Part of a small language model's weights.
Size: 3 heads of 64 (1 for keys and values), 3.25M parameters.
Architecture: RMSNorm before each block, no biases in attention or MLP, untied embeddings, capped logits.
Training: a variant of Muon for these matrices, 89M tokens.
MLP neurons of a small language model. Each row is named by its layer, matrix (gate and up: input weights) and neuron, and shows model dimensions 0-191. Each number is 128 + 24 x the weight over its row's rms, rounded and kept within 0 to 255. Numbers have three digits each. A neuron's up and down rows have the sign that makes its largest values positive.
Before each neuron's rows, "fires after" lists the tokens most often just before its 100 highest values on Wikipedia text that the model never trained on.

fires after: "ab", "ub", "p", "com", " Sp", "ri"
L7.gate47:161137142124096088159146117120139112117134118113122115107098103123125098115153133116072138149157147135153152106103149141104156118124138113128114153163160123184136122138132129166111093118139101129077114151154087080123149094126116105118118134142178132143134101147118130140175144099122102178151184118155134133167151157177152152152082107127162128133125106117111128117159146097123155070153166116114129129093146145140161161136111176162143165128108103126111120131118111136164162114101128048124111134132166148108120181125136124128121115111104147163117127120144124102130155176131149137
L7.up47:109095151181156137102129124122141113113144105149171076152122120090120104108133126147109191088140124128137176106140124131115110156126143123104134085142124155128126136144132121135131082144129136125116098187150125129134137148150084122136124141098094116113158124138129100106121106118132122143133086152109105161125140157155076175132107147134145145110156079107116148126113064078116139075113137114137142159121132117106118173112198121134156112092132121156095134127131124117068128124128103133118115143096129150123070097156169126130129153120129097128180113124110155133153122095100106103

fires after: " ", "et", "s"
L7.gate34:146124105126152145172119131169181087154106125148113130123110113127127107167117106135147140086134093105144119108144123097137157111147134134080149136144144111092185106157107130118116127120128121113123183163132099087092134077138070155145114106094075090145085126135139133110092110140120105103105136084146095164144116136097155171148119121088096107130108119155122121092138118125121150136114168132141124114152160147110108088104101129160094163110093129122135105101129140102153114118156125130138107106114130142141109099129134132126091138158138157111145143167159099181172131112107164156
L7.up34:137160159140154142151104146089105117112125088111144089120153109150110081171144111159138090123137086090131168133134173119154138109157118143113139157106143163135096097136139155138107148104115154128118131170108098126106136112117132147135170137117128130161130143105150135131087136153160138112126103109204155162111079137138135144146111132135074176136103106094101113143117104172106143143156132109150125097191110104104128135141115110121112114180145087151141165158107123135128092146134150110096138120144174139106144090138104115149142091138127140124081140137123171099113094128123110117

fires after: "s", " |", " S", " "
L7.gate8:084098142131131127154146137150101138118089075086178096153116111141107146112133128136158152108121108127110133138110103117135135102157146118133143127139142128144140173139167144145115152128100144118134158119136113092164139154087166107136114121135177129117161144139132121105087134050131111126135130088106156110117128093094118155105112094185125113090108147150171125145116150136123103128126115129105122144145133091134122131083151121116081113174118143121144113116127183158121124149122150104147102145141106118101126158145133126088134102115142109043069143131117105124104117132091184143
L7.up8:110141189111122128067121126146140090108170119127149115126085120147120116125103111136174168141129142135143132133139108133154135195150093122153140104154150053132105163076130084147112134103121152122094131112113120124146131116121134133115134168134119115112136123166119113091160129112137156114109121134128157124149121075127148099112144094143121149118138124125164158158100138117054118133089114142119109141152125118129140156135130147089092152091099145148115152084138131091137136147138141121101099145093079134100149114153116147128092137080114129109110147108167095113120079101114169124

fires after: "\n", "P"
L7.gate88:115122100114134125066135158134087116146111150145131127147155140133121109099122102140168153117121120103098122119168110157126136081139126148107169135077132155116157147156093078127114104130165106094117114100096102127126120144108138109137101127139098097155082142123105071118120126129125120135088120129184128142162142153157122092191120089141156146159134172143150087133103120115113158151159141126137110142130083137140087139132117102140123150130114111125161162161137189135107156119164128101164166168128082117095099128108125125127135156104126149139084128168128110113163142121137139112
L7.up88:074113133117121116095117127114078109090078148142099121107161153130131107113143134133140093124110128124126133099134083123093144097123153092117167139099148142122144085132117163145075118157149127117119144125096126134082137107089171098127118145160131082103139118160146089156143119142122125117138110112182133122120139120155115139127161086114132130137120164138137088136093102137143113128153111143077151135049097135153106150156138163148144134139118155091130133113106169143095113132154091090103120132084117150107147100157142082127135140171130100103134131134111083138088126104110164127

fires after: "ar", "d", " D", "al", "il", " Vi"
L2.gate162:102113142112122138139122144149113169095105129128188143094119111153113152147118159123167090103136137151135121126105082086133129115131104152162125132108124153153126114083127128105101164148104088118112106118118121150109147105083182127154150148102149155140151154147113156103150155131111102167138107118159107150118179069114137166128057153139101141121152116111084120127115148127137138126113123134106094124162107057169092134136161164125117137149125159147121129139127140134150101152137117137138127150174130157124134168149172102143136087124119170143150110132139103106137108092093152155
L2.up162:150157087094096123143135138153140139096137135116134153118118078173142121122154174156141137098149158113163130145108112154151127131099099175146142120143105104155160151137124131110140088143127129120116062115100087132135109145108201102176121151101099112131150171115116165132165138129088138127121124113159123130135116150139140138121081112135158121142113142129132143095157154115125129138095133146090126151099112105119099118141130139145165135127150104121132165143166174111135138092146079120124130145176118141113116133120102124117105124111190165185109090162159119146141084096094129116

fires after: " P", "c", " p", "g", "P", "row"
L2.gate30:108172158140147116112112076167121115122153133137129150147104143111146128102122166183132114122084074081108103138150107106117098152133123107155138109126130106120114119132092129122131078170165098121143184130120122127122175130150170120103152110171122142136163137089145159086100150142155150122123129087145147160120086139136109107121097105105145134138147118118134125148139071119130143164113142122095121146110091108175131140129130119126098178122150151108157166099163146140084136115096137136135143142141178166114156107097158164135138125126099147101113082142162110119134125114139093144
L2.up30:126156156119073166135109120084147097133122114117159119148115134109112123105150159164129127138134103109119155160101128099144157136061140145099121157113119129118159164137138138126110105100149131080127140174125173123123124128130140130110126075125094088133100151132094104127162141127182134149120109127142115138134176150151121129142186108129133117130096111114156128168105132139129168129136158088146072186098084095141126128102137141114121145136123139131115135155149123158117111091127148094152161167137189134104160116115140138116161150090128091114144089130163104147175138112101138138

fires after: " the", " de", " to", " in", " of", " multi"
L6.gate6:140105109087133144119142134112108095152079138111181133143112122156118114127117124124138100153164119091115121141095104152128089134119153153159144139130129158099093118114114160157148121123102144141097120123073161079110116132141129102118118163138106135142166144141131158123099132095166128133166144164137131154117134102142031140144121163124133134126116102127133147132144090096130182130120125101115187145167111135126123147136141121157177102098070121134128118121107161153120131156092120134148133167189119166105148169091127135149158158142139135137109099146148155149126119141087115152
L6.up6:160130143127120142129136116156138156149148117104121112156068116085173136140126095144142131132102180151112150135157139099077129142130178098110083119086144144093151064130150147160143128197117135137144136125124143115113138137142140112116146112089083155163131136093125143140123145137160114114108103145138113125136137152154095142117127146105163141114142128116116137133161124159136142090149155146082114091128151129137135101096127158178114108126171146133112115125148155150152137132131127086127114123149113115134185168115088029131164113124135142129137122131141136078144121104144149129

fires after: "d", " d", "ad", " F", "f"
L2.gate25:134149128151154135167135152105137128095089159132133155149124124114111148111080126175166109122089107130100095162131119110148126109105146113138155138118118118088180123127104098127156156151180135114154144118120151148125128130175114116151139116099113084158112137102095113117134137132148123116154120155090125203117146124125142141126091146093086146148136125147095179159107117120128078141102123111165069098131146111120091121122146168136141135068150138163102128115135100130126113151165111130106159152134169104107087128127124125137117144129161175088108109134168136089135125139098110157
L2.up25:136093151112082157143142074160139143113152121144078164079144138143125114133197179142132135146143142129166170204124179119189126150145124153160183090129102131120157114154140162132153135109073121111134125122154167077151102147123103123136119109132128121114111160127108101156095079142118129126118127103135127161147108113138104118138097134107108134140140107104134110108090132139136128123125139125162123139141128159132149127084108139109106103121168154101134153108148127140130125109124124106149150118153147108120116124155058129124141135097129156111099097133119129082138124107149165142

fires after: "s", "ne", " ", "le", "re", "te"
L6.gate227:147152115137128139155180113133088123139173122120125086129109131143145120123140130146114132128153161153105076100121105122126111100172130162134123129099125122134122143144116124139174141118112108086114153124157113132152167139100098187158148116084139131089141136156111097110113097148124171185155087187158124098099111096129126132103132139126152144155089129157072121171142145150129086138100173134127095095131140140137123162146138130118115081109153131121149097082131117118116168113143131110165122137119126154113127074106116122110165127122132138155109083110119124170167093155142155132
L6.up227:141105148152163135141087133128091147133091150115101106160134143157120107132125138138141159143118133081111105127119141165119179115118103102140109177119174137170118165120133107137150135091100075108130146133137125166149168105141161142110108146102071151131110129122128121106130106140143136140150111086138116145058113104146141151149076117149087121112139135132129128154142148087074089106089109132096100126153104092139162145131150114158103167139144118107117134124122129147105152108113106168181110112109116130134108126141173163146139140159136109084094125159163113122087108138115113099

fires after: "ev", " w", " ch", "w", "t", "al"
L7.gate226:099155133111123130118110144118142134148080110132150167088146131082148173135134134082119133103121153159112129139128148090132120074153146176106139156066108123139145153130130153137150079097140128138136118115116130114078140104160132123137160138135110143118140176155116163187149161119092115106110146142147125127151156130135149142114081126077155137110126111123116154140107120074110152177116174125122143125113110122166126093136125122049129159125135139152135121113083092142118104117137127086104142110130115122086119119112124085143162127096109118108099150151096110102108129166132131095
L7.up226:181139118160126137129141100117137106138107135107089108111157118129151171162113125114129123118125172145068134143146155121129101146107133124113148144160093118131114105149135090147134127080111157130106126121139149115082093145103164139107134161134095114130174142156134147163157141099133174080114121105181095135133129112156109150158099106155121129172140154136119111167096142171093143120160114118096107104109103122146129084149092086105099115110142168126144146122081153135160133104129103114134124149135116137115136091092103151123166188134121119121111134180100126146140095109098142091

fires after: " O", " E", " S", "O", " I", " We"
L2.gate159:098145123113146124181133130163112136099127152119117149078118183108078110129125129154100119113159130153109132127145085148124179139117139180166158134109168096141131133160146081145115151168142076116159071160160138136157141142108093150166121150153117143121091123154108145126127131107132121128142141132167140078142124123166148141088130141188163120111144098133103163086111118070151115113111160161166136164107150133105132148123157133124138092114092129135109123129128120109154116107148106110089146107135121126099106097117134141143173119124107135113127121112146121132086174150131135111
L2.up159:106114132116142115111134121128132161170151080080111150114096135126161145128106124123130135137136110102049103111128145149118128096151130114118200146077106093150104154127114129149101118126145154127122117127159146112183138095162150111111124154114146114134111133094130140105112087111128141115144173129141125110130089175132130137132096132132126103138121090146144120116105110107186153122085168119120148128132135081134126115181138124098178125076070154143113121146118104154120175108115098114142157134154096139136116159150095138092129136187126132126158115140137114089102131137095135097

fires after: " p", " P", ",", "P", "p"
L2.gate201:163109138160122114135102139137112082127121131140146163156107123119109143157108112132089129116114142120124117156097144101111156115145132114153145140147129153097171110115106079173116128119106158132128117124139054118120105174155137119125086130168100093119128082148119150180131111136152122130105066112083212128169122137077132134107096128138129109140118104124155099176164156127152113130121112144090073143116120103117124114102156147106169088148117099101147107110124152145083145089106099141078124112124145135125130113135103108145125136139120119107143121130142175144119105123151134125
L2.up201:104156156148106132115112128161129164134149144138148120116108084132129135134159143139131103120166097112113145132157102124118144166100104096105141176117102078166136159138162139100136127146136103149152132110100127120095140101135150167116097142079126128130094105116113137121118122119088115121103157114159121081083121118153143096118163088115096154136122108129131110127117089092169132178099102118152133141139136105146106109114131133147133101086122172118124166145155149105119149097138099119155158126095134149072143111096147139159174173137115109122094128176111112118120088124055088116

fires after: "\n", "|", " 19", " su", " Ju", " the"
L2.gate161:157122124154127128137075113107096134102183123094182120133120197094114144130118111130138136107112129111103152118159106107093156181084111129141138141117103126117151115083112142138147114137146130096137114141186090134134139127134103142162105108169089139153148132127113116121111092112133102087097151165168124100102121181104066124143101171134139135114130117116137128130116099103131177080133136101122107141115101141132147115156153175125131143109120156193120123143142082128084148143142116114137185150142083134111122137123136153110141107135135100145144108136149140103144125121088116135
L2.up161:100099130154100134124105124147102141157120157131142135147134159141113122136145065123111121116125155155119123076133138144142124093139138157107147085130119169175151143090114143143122119136124169147158129124142133155150111173167117129141178150140128104149150175115117143131128145125082169118111129146151100168116067129111120101119149129144135106168080108135127172132110116065090123148142176141132154091124122152117134132129121115092106109108174130101158119102079166135154100139113127112086145102124121198107127123142138124142134117078167124149085097116126153128104142162117126130

fires after: " d", "d", "ev", "cc", " he", " c"
L2.gate228:140091103148098149164097107100073110085124106137098098105173127131120101136117172121142106177119126143134119133124139108143153172105110092097126106146121105204130108111118089146120097158125100117138136091165145142117121160137121124143131131128114119123124115147098124115139138118150153095122152125152113160128158165131067165102127102078119126149155071154126137188122135104073170160136127121125100156111111117150096161110129163128156114112112141139116131121169112160165105165142153101142152135145134142126118189152149158126120140136131154139123135117173147122134127160127148151
L2.up228:143140127155092145108097135135095109124134063078138163085125150147146113119134143175166105135139145147151123076111150120169123160117164128144147123097156147125105128120174163162128069147104115116103075116142153134139139127127160120122136173109103137134130116143122143116190130160153128139114109147144084147116119068146164132126134151129105152156135161120124151131128113123134156157107181138127112085128138130139138164152161121132112110111116143114100110196135156155159134161106103116130099147148159107154157147106114129119096115121163152127100097125160114133129141139123078167

fires after: " f", " M", " ", " K", "T", " Ju"
L2.gate195:149124123111135099154111140118100145114110113097132112110110166122119114107129104155149145118137149105146136127143124114183133135136107116137136126118162134117153156144134126121080125082134127161137112103152159159107084080146155103133160089165135104161121155084071100151144135148121138107138088146095138123120087127134187122101165100136132179114125102139113112103127128094094104144130197089129116148164110114126118154110093111158172106159106155155111146120165142188174129076117135073109132111142130138117103120119107129101146130153130116158093158126156127158123147144154147138
L2.up195:119133096098135128108072133099098134119118133151126138145127097110114112129100079133137153122126145118127140129153103140157099117132121127102114124135156109147155120127100111134111160157122149149109094082114175116126132098142190168110091123150140110114158154090128132128139140139098170137135131103124087161158106163111161101129134117144124116133090108136120104096115109111124134161149148107078102161154167102097169169122110114147120145150103151086097156102162185108118156101107133100139107083127089154118136105152144129072150192101135115118115129113102131120099088087158111132

fires after: " E", " G", "S", " O", " A"
L2.gate19:137140121106166117131095125139132122121107165156130110129128134121087116118114115100134161107149119090103080104181118135111081091121085073165143140150139096148105079169084125107095155127136131192099109114158160183168145118092155121115160097129119148115138177164158166168125111095128126146102161126122140149138144146134113158125122090153144151142125131094145133152117095130118168133129133142101133141149094109114121141133124083127121150142123160139087163124105120114147125148105139089112135090101097172080104143128172130099146147148097147115112140115144141130104125111123121119
L2.up19:095163109118124126122124107095147107164084131124102126117128139099158112146137124125144145144175113132080118134214105107093120064185117098130086087168128103096106136133093148133127109120142166131104128157167097172180132159124158105143144126120138148150128155162157134090132115137138116135124172143130135168146158139136115148167140151128159144115119131111184143132120138118135101150092139109086162104102124120130131138130145117121123142122133133100168142115078138179149138171151112154117115128114138122124132130102135145100142133125139129122173118153181111129161158153126085108

fires after: " |", " on", " ", " P", " M", "On"
L2.gate117:141134125085106110131126102088191105142116179141136143117160132144085150148130111156148144128113113109105106128148147145156121143126119118173085165163121127054140157073080133140136093144120096144117105140147110136111126165103115106147134144139103081093140103102113130075113164094154103131162117091094122134105137131139120123092138124145126171117146134118109130130104142142099179156126145155110142175109110102143129125144104133160095130115143116117148176148137137116109125117103134083097100126137135134119168139104142090116152154123107090146098110116134178145128106179145094133
L2.up117:148143104121145113102143110074142095125093144112162113127139116114126095136184177099092111173117124088119093143125134114094136122104099122189138091123163107101131149152113150141127131163105135107155125120123129138102155137096144119129101103138110155107143112116133157116129169090136105177136130078115130127108136130120136119099131120147131118130145137101143143108124154123160193146125115116138156150113108140105137078168111121127123069134122125136161147158217114129087120140130122132118156135081133158158110110116120102127119092084105130176125125196139114145134122138153128163

fires after: " H", " K", " f", " L", " Ch", " Z"
L2.gate247:110122120137133121114095144119146103107137105108104139135132138123137134113094108100168150108129125093146124120140137100131145028120078156094121164139067155155155070151095176105132121123152081163137099151141144125157095122139118154166126113127118119098119138099103087134091153109131181106143150169138143140125176147129130133148137113129120153127131092124096149077137130121107110095152148107128140121131118116124131170139086113089116106129080106139069132115148146149128131150137110117116132133161077166141115122127123091161157138117107131133147134136133137154171115107150163106
L2.up247:104150142112100152166146090151135106113123095151130098097156111095110114113098096159166113102144092123112135122175107116163092105120097153153138110127139143146145082163105176117145113125131155132120160147088131117141117111124109128151150087143134106145102118086131094169140112093162177097071073178156147145098145149106116122118142138122137115189112124133095147143119162118121141152169134097134123154100132139126156142135081164124116109153114113119109132110140136168172108154121121079117168119152105098162110109107119107142170120101116121109107112125121124128128149153141168122

fires after: "te", " Te", "e", " New", "s"
L6.gate11:110163140137150150147137086138130115127161133182132094162152137159132173152096137140139105143144159153108134151116131102120124086141112113156103097114116133111119094098097127165143083111100136112133122138120111148130157137068133108111164146151098116159133098149112105113109109113125142154167120185128124161099121113133122098126110117075114119135095139164166158195129137146179130117142151124119117144100153115155160105143085113152136106169136130121091109165140107139149118093109148100131119092134072119109103137122174089115160182138123109137137162142142128110143100122120126178
L6.up11:093090085149082098129110177086089087138109168129139171145152145158145129104138162156133130184105172146170139117129155120127129173168135144105135114145123182126165131115104183121133087108127153128108118109120085122125157126164129151097120117087135110119124127107142110096066116133105109136160127119114101124137134105147159130152100140128132157150142158141112128105131156121161114144144083135146126106135092104111118098140141141162111110118138123126104139121087158134112108124160119128095137144110077109091126093119139140088131115107139132095138108076158147122082117115098105097

fires after: " 19", " 18", "20"
L2.gate112:112136161097112141081139105176101121130132153142181122108132135113134164111139131149106121120144131093109130121137091109135118116127140115142080130145140163122127128142125170134122080147115146127133163149158117108157128133125100126134167115174100169127160079155097174145120151100100137129117149118117169175149096147149093168142124157118156164189137125126117081137139146093103146107103117147144126126131114119139096106172132125138091087120134169144137132131098126103153193122116081135160120171131116147104123130124116171137116153148154083158160111103132129082084143124094137146
L2.up112:113117159093104152136136126136118140138147129120150103148102120092092146096121113112112076113115179121147143127150096081127143127098134114135125117123126155163095162095121136109147110150156102079103137138187110095142110094141110123137093136138125149143157111138118152125149148124097146128069109099125160104142103160171118131124136164126128108147132127107146132109101125118102144118138133170119147123104134089145162075141161120140120128128107197131119140127129113103152129132082086157115098142158101139101125148092106172134175150106154083139151093063111126155117152171113093143

fires after: " an", "w", "us", "t", "th"
L6.gate96:096118128121145124094119143114146122147121137108119144133110133079132129103066146109155121135101148108131157121171161128144109120142102165079149110141123136106116135115153108114103109135077118130150147106115102136115096113131132119100135128145093096147160147109092138172145128162130095151091107112165091117125168126130109187157126132103112125158130166142132110152129110124121128116149201147071084114141120122127140127081156096106140139115127117147143154103147081121125170118106135112114127133123115140157092142106114149089143070124114124090143178162074125091074130139111088131
L6.up96:101123147145112144126149107135133119158071160111141164086121118145120165102097102126127090118102115145157081133121152087121102136183095125144111142106148157104114148110111123130076109135094157139164075125096096156183105124119124146130171120133165131163152145097078128179143149123126120127102100168112128116086095124091106112128151120121147144109136123102123180153149144106101151112160106123081114102106095118147117130119097095113085120098136128097138095081103143131136129133178132133172107131158125139136090105116149139109157146133143124159096156132133136116146150125151129111

fires after: " ", "s"
L6.gate123:077116112162119156122122145097151183137127158120148122124132146116142107090101138118147134089186119137107122118093112118128146111165116103119129110164118140124137111132147118115103131125143125096154155125172132118121109133122159154150116126120136153158159126119095111079150107151125095084141125086098106101105140124116137153099128124060109098096140121125136075108091116140135102094157177120137099168159131120130103114161146098191143141164147133089120126135123133138155113168101121100125133164113147160139109138172084121133122150134163105128129195163169148108148096133147094112
L6.up123:100160167113115162075149117114130106103139155160143139116101112070111147128094049123140153130157182131111090117114140093098131155104152104187127144161133113135106158127096144107156145133138095117109150119129120093114155115117138144118105148149148148158109143163112105061124138135151155112131171136118121147071098100120113138106162124086102135156109123135122120119110146120097126150145132126094119144126123143143130115126143096109126055133155111119096129147144117110137141147093138140137182104110131141144144183117135149125137124123143113150091127125152160114142143180179120141

fires after: " ", " h", " su", " ("
L2.gate177:137164087135128116122082143090117152136114142125068128144117098096098087121146138103150114168129151120116180151125136107146172119156132100124107122164122133127171137093146167081139089126085094152110150110157133135104129122104132146119107145124117136107174121113117150132080145140124094138103150099126146106152119139116164123140114079140124159123111119143121135109163125147177098120124170078098136131170142158116137134132129109151123109159130125125083143118145131187119124126159176163156153184120120148166107147148177157163119126138106156115150137146135141107145111121124150074
L2.up177:141110134168111093144144154141131109135134132127133165082096130119108112138120145122094155143143121077160129118169159110109137155112180169151177127086137122128105145209150146154135160119139117130123143120106110127099153111136137112167141133143133160127110125102112152156133119162133118104093142088159129157114114133160138117088143104121152089174105102129091123092125090137117110173109164146149134158111159180119132137142174104124100106150165085114129157127165134140164155122152096114138085124076101092096169142098117116125111118138111137164129140151125142148110134134122097126

fires after: " p", " ", " P", "P", "ci"
L2.gate17:113138126127133145105130120116124134138121139129163085122100162165123095130116124151088104115102094141149152119114134091124151142155134107073140124140116138053146121129152126174126106109093103152129141134150146081142076150130168128090087149132121183093156139115122122160117105170115121134118115142133074111113148096152098110083122081136124124139101118106153100154134121131121147166120143105134144116125101115145149119088124130138159110097155141145105135155124165159178144124158138118157139123112137130132066095122169094170147111110142150131121076191150107148098115142119104139
L2.up17:121139128133129142120097122055113163169090157131123121186102132117123112103097102138158091116126126074124099107141144140106146129116148097120163102154111136116158095101110130113121120084157160104141121168140110092067095117127116087133108135134105135118117132138105119139102115118117160158114157127143072145092108097157101135107094072122109092127102127133129095142155129133114112185089159103147143117137159095182100137126105151154171100106134158105146094103115140146140123147132118111113112129129115148136152122081141155133115165116131120129107127152116092109130121115078092102

fires after: "\n", " enter", "F", " F"
L7.gate121:053110099109110116073116093138134127137123113155102175162128159088122135136106133116186129117145138119138119116158108094150167113135159113155175129126090136114105140092147131103098160074116111123133084101135141107132137113119145097147146143145140150119100107130079094118137141097127140105132174166131143110133137119119133168118135100158142138125138152099143109169109123098105171095196108147132120147145110133117113089128154131085088134115107142140146136125109100125093137121136134172106127145117098131137114112088110106116090101145118119096129118107144083173157091128084144141
L7.up121:135114189127154111158147139135113160127129113124103148128145104099140160119097103132124076129110120137123084157143114139136131123169189154126119091127170117166136113145145151101121102120106163106141086102121115128107105125150171109086073157110138102122145158113134148124118145171074140114104107137118081135169127158125099122140172126142137163134104117145111123158176170118131124097171108111095162105113160153131135117102159170142172149136135111116103161146095117076128114140110124119127083156121140163113104167134089154120122103147115113157116107104108124132156125101115094126

fires after: " ", " military"
L2.gate144:157181157111180150125103115101134113112121091121131116126124121150064067114159106169083127129151093078113151166126136143109136122100103138108147133137137097124148118114086101125188112123118166153097124171150163097120127116107129128146112125126091127129121155156101103085093089122098096103126142120090135127130162135082104139155104132120135133127080112092134107126135182166125117134124147108116149149148108109095123141113119148127126130094093111097139125073132115127149115113178129130094165170138106130119150163166123117127091109108142180119104127141133105153142125120118133134
L2.up144:165132143143172145123121130101134106130170080156113117162120100167130103142128106143105084084131210109145112170129135129131125097068126162117105149110084141111145133119134128152183080154134165104140112147045158105138118127098147180143127116105074089139145134103109101109112084119131136115117126111117131134140167161142144158144100147118166152117118109125109154107102132170172110115162110116109138149146109094140117149113096121121118099133109155143114124095139098133119138134142107141128136117140162134128139195132119104118128094128128145106130121106123115131127146100102148141

fires after: " the", "x", "s", " The", " his"
L6.gate236:165067116128105170172114118114108168113133138107149120131139116144104133125123096123140127119144147114137128137112163091103124114115134118141113136136119110122115118112104111144114136148074137093154147103108137116111094105165110137142156108072118088114096117128149123138110115144175102130069104132128170101189147137140149156138134115155076130153136114127105065141120139114106144112149124168126102153140127149164169092144170149132094162145128101084100115116170155133120156080106096133157146088124142122149145127131122089117095159104181113090122132114126125166145112146101116168
L6.up236:132122107135137154122123133101149135127105112140137105112144146139128151151098110120171102117148172060087141133106163131093158081152120113119120153107117099142094111097106104137099139150117114110084147117091120165138139127104121135121101120139142114103163161086104134128129157081165138130078144140115142154100161133169159143125087093142116122157133140133161101178125112123098147104157144121133140121200136128115158187099149172098111121140145118123164116105092141150091148112158111100097109087140104098111104138161116120140143132087122155167134132112134115088123129170131157143

fires after: " ", " was", " w", "re"
L6.gate104:146151138143143104168084139103119180116121152142166103146135147157185131098145096112125134125154138155178149151088177172178149124119129105162159120103105147145127132126158080099150154083116157117112137106123103132165124148136116136109129167142165165132124130150138100158136153124074120166126116172109117089118108113153168143101134139093147110086105096141075123149113116132105103129118152155135106125167133130084102125152165127105124148116113109137125079130139132122163151111162162141137109130141144160137091105151133139152132120131138096120168114159162151163149131139131108119
L6.up104:149118121136152107141137162141150120174105143146103102160092139119171140077097155101096116137112124073133089084128120122097111116125118113138127120176149154123146143123109122129151125114141111118147140130121112164147159155125170144141108139135103142134135146121099138072132122130104131122131131103122116154156114125079118114165150152104171181142074100145152134161148141146151134165122134149124130147105116146128107125087124114129100099131122119144097138135107159080124144179127122130095102144134145188123136210120146119130151158179128108102110174148124092151108179152126093098

fires after: " P", " comp", " con", " p", "ff", " M"
L2.gate141:121114139152160105161119141129114094087111144168158095175126135124131115173171140136118115103072121113146120128154103103140087135144131100125134127160130145142133123139160154122128085118115115121084087179123103116077093115114144104157128115118117149127145123120134114128115123114143057095111112102128125164137164124149136098109142098112150143115114157132108128174170085114072113131147174093148137142121124162160132170114109105175138092082110117148123089130112156162107136148168118125109137152113101134062138141123136143142156127117150152139131121170118163135162133106117091129
L2.up141:116125110108156156123139133092119169124145123142108129157166149096159178155114114095115153096101124143130113124121103136129097100085108109150074095119098094110135127146114179125125146119124119140112162120167122136108153129167145116080178117119139164103144155149103094127109121108163117154145189169147141124111148164138114117133117129140087146139123118118135161114120100142169128092132133153128150127090107173137113109126117171158132127124127121115113163167083083077123133108135123117133149131141092147150135155121130085127199127133136152165094105146126121134174116135163084109

fires after: "20", " the", " h", " b", "com", " B"
L2.gate29:102138150132135128146089160122110126128134159097142154111130137158113147111140142127170123099177119109122111117155125171133092109085144116133089130116130146160118184060083129157124120132102089099157139107111130152117095121110141130085109141072133080123165115141128143143143109117143129107117137139117149130158159167136137121112125130125111139186110151171109133189112129137111128094140092149125120150170095128122177160135152121147142112123123133119168106126088141186175134115086130136143156124140158150175163112132128112134102143108167084119128151145109111135119156155132085152
L2.up29:093164122119145162122106154119114131134142138076106136149101151114105159109163127133152094096124144119131160124127128144126057138127151102135084168137135136129123168061108161154097129138134111098164113141140146171165113122128121102120094146114086127121117115117114148111146116149110148161070122115131137130163148159138217158122146153103109149152075120150090178163101130159117159095154124142127108138165104125136170155143167088157165103111097148151102143123111122133136111134111134165142146128141144143144160110122094101157126134144160125109114124131119134155146150124128117123

fires after: " ", "s", " P", " Ju"
L7.gate198:136163148107135127136130125114149157169123142094129084145132129157119105124139136138122155120135144119183164148159122088142101102112140119122131084104110119122140111085086122106132160121124122132102109175113131103104120117150166090156115150096121117134160134154127125108112135133124153113113159178127138145147134120119125115126150100156170045122072096092123116125150119128136123122116149080136116135070123131124120099130156171111096175102108148114072119110132123165152153132129104154087128115155106108141159146124125165135172129120117111101166129165111110190073097142110138137
L7.up198:128130130117128137093138127077099129153101137106134121149121146081138071122136137103117160147137117139120123095158122157088126143154109125128140149118148133160121115111160156082103127124121141102135095122113145096138143124126124126156118110128100177124127161134134134127126127157164072188140082094088148166112148160185170104122105098126130130138137125114142168085116159089109165107125123103132128154103072106100138145160171094152161143155084129141126125103153125137099144158133182128137177104117140125149108185088120139168109130112143133144091092107144142122141134118152131105

fires after: " P", " p", "us", "ic", "P", "M"
L2.gate124:095149085115108152126125124171111102111129150129138143147135144066128168086139151134192129137096110132121080143138141127095104128108140116132137178148119111089128116080137138116144171166101102162139139107153131112119137117151132151168116179131108156150086094133124113113120161106141113134131142135130133145100134124150099142130130099165146138193116126121151134145128107115057129118175146119128135121155102131114073131118109141128135099158156129163141148126129129163098156116093109081128111109119132155137144103105152138174202133110149110151169131117164121152108159137105132112
L2.up124:101149147166123094136141111104132154151117170094110127148106129132113139127086160110126123137126149132147126143097080162174080123132165164143121124130102143121157110149134125120099117100135143109104154142117090125144081100145118065102105159139172126181132132118118139084140181185115101160156125147137152136116141144085122161104180108133131104119165103124100153115114070134152122113150108139122125177149151115139171115142120142161133163139133134123101162134095099113162138132130163107134108127122143141094136132146107124087076171100126151129139109112145107123160156131104110098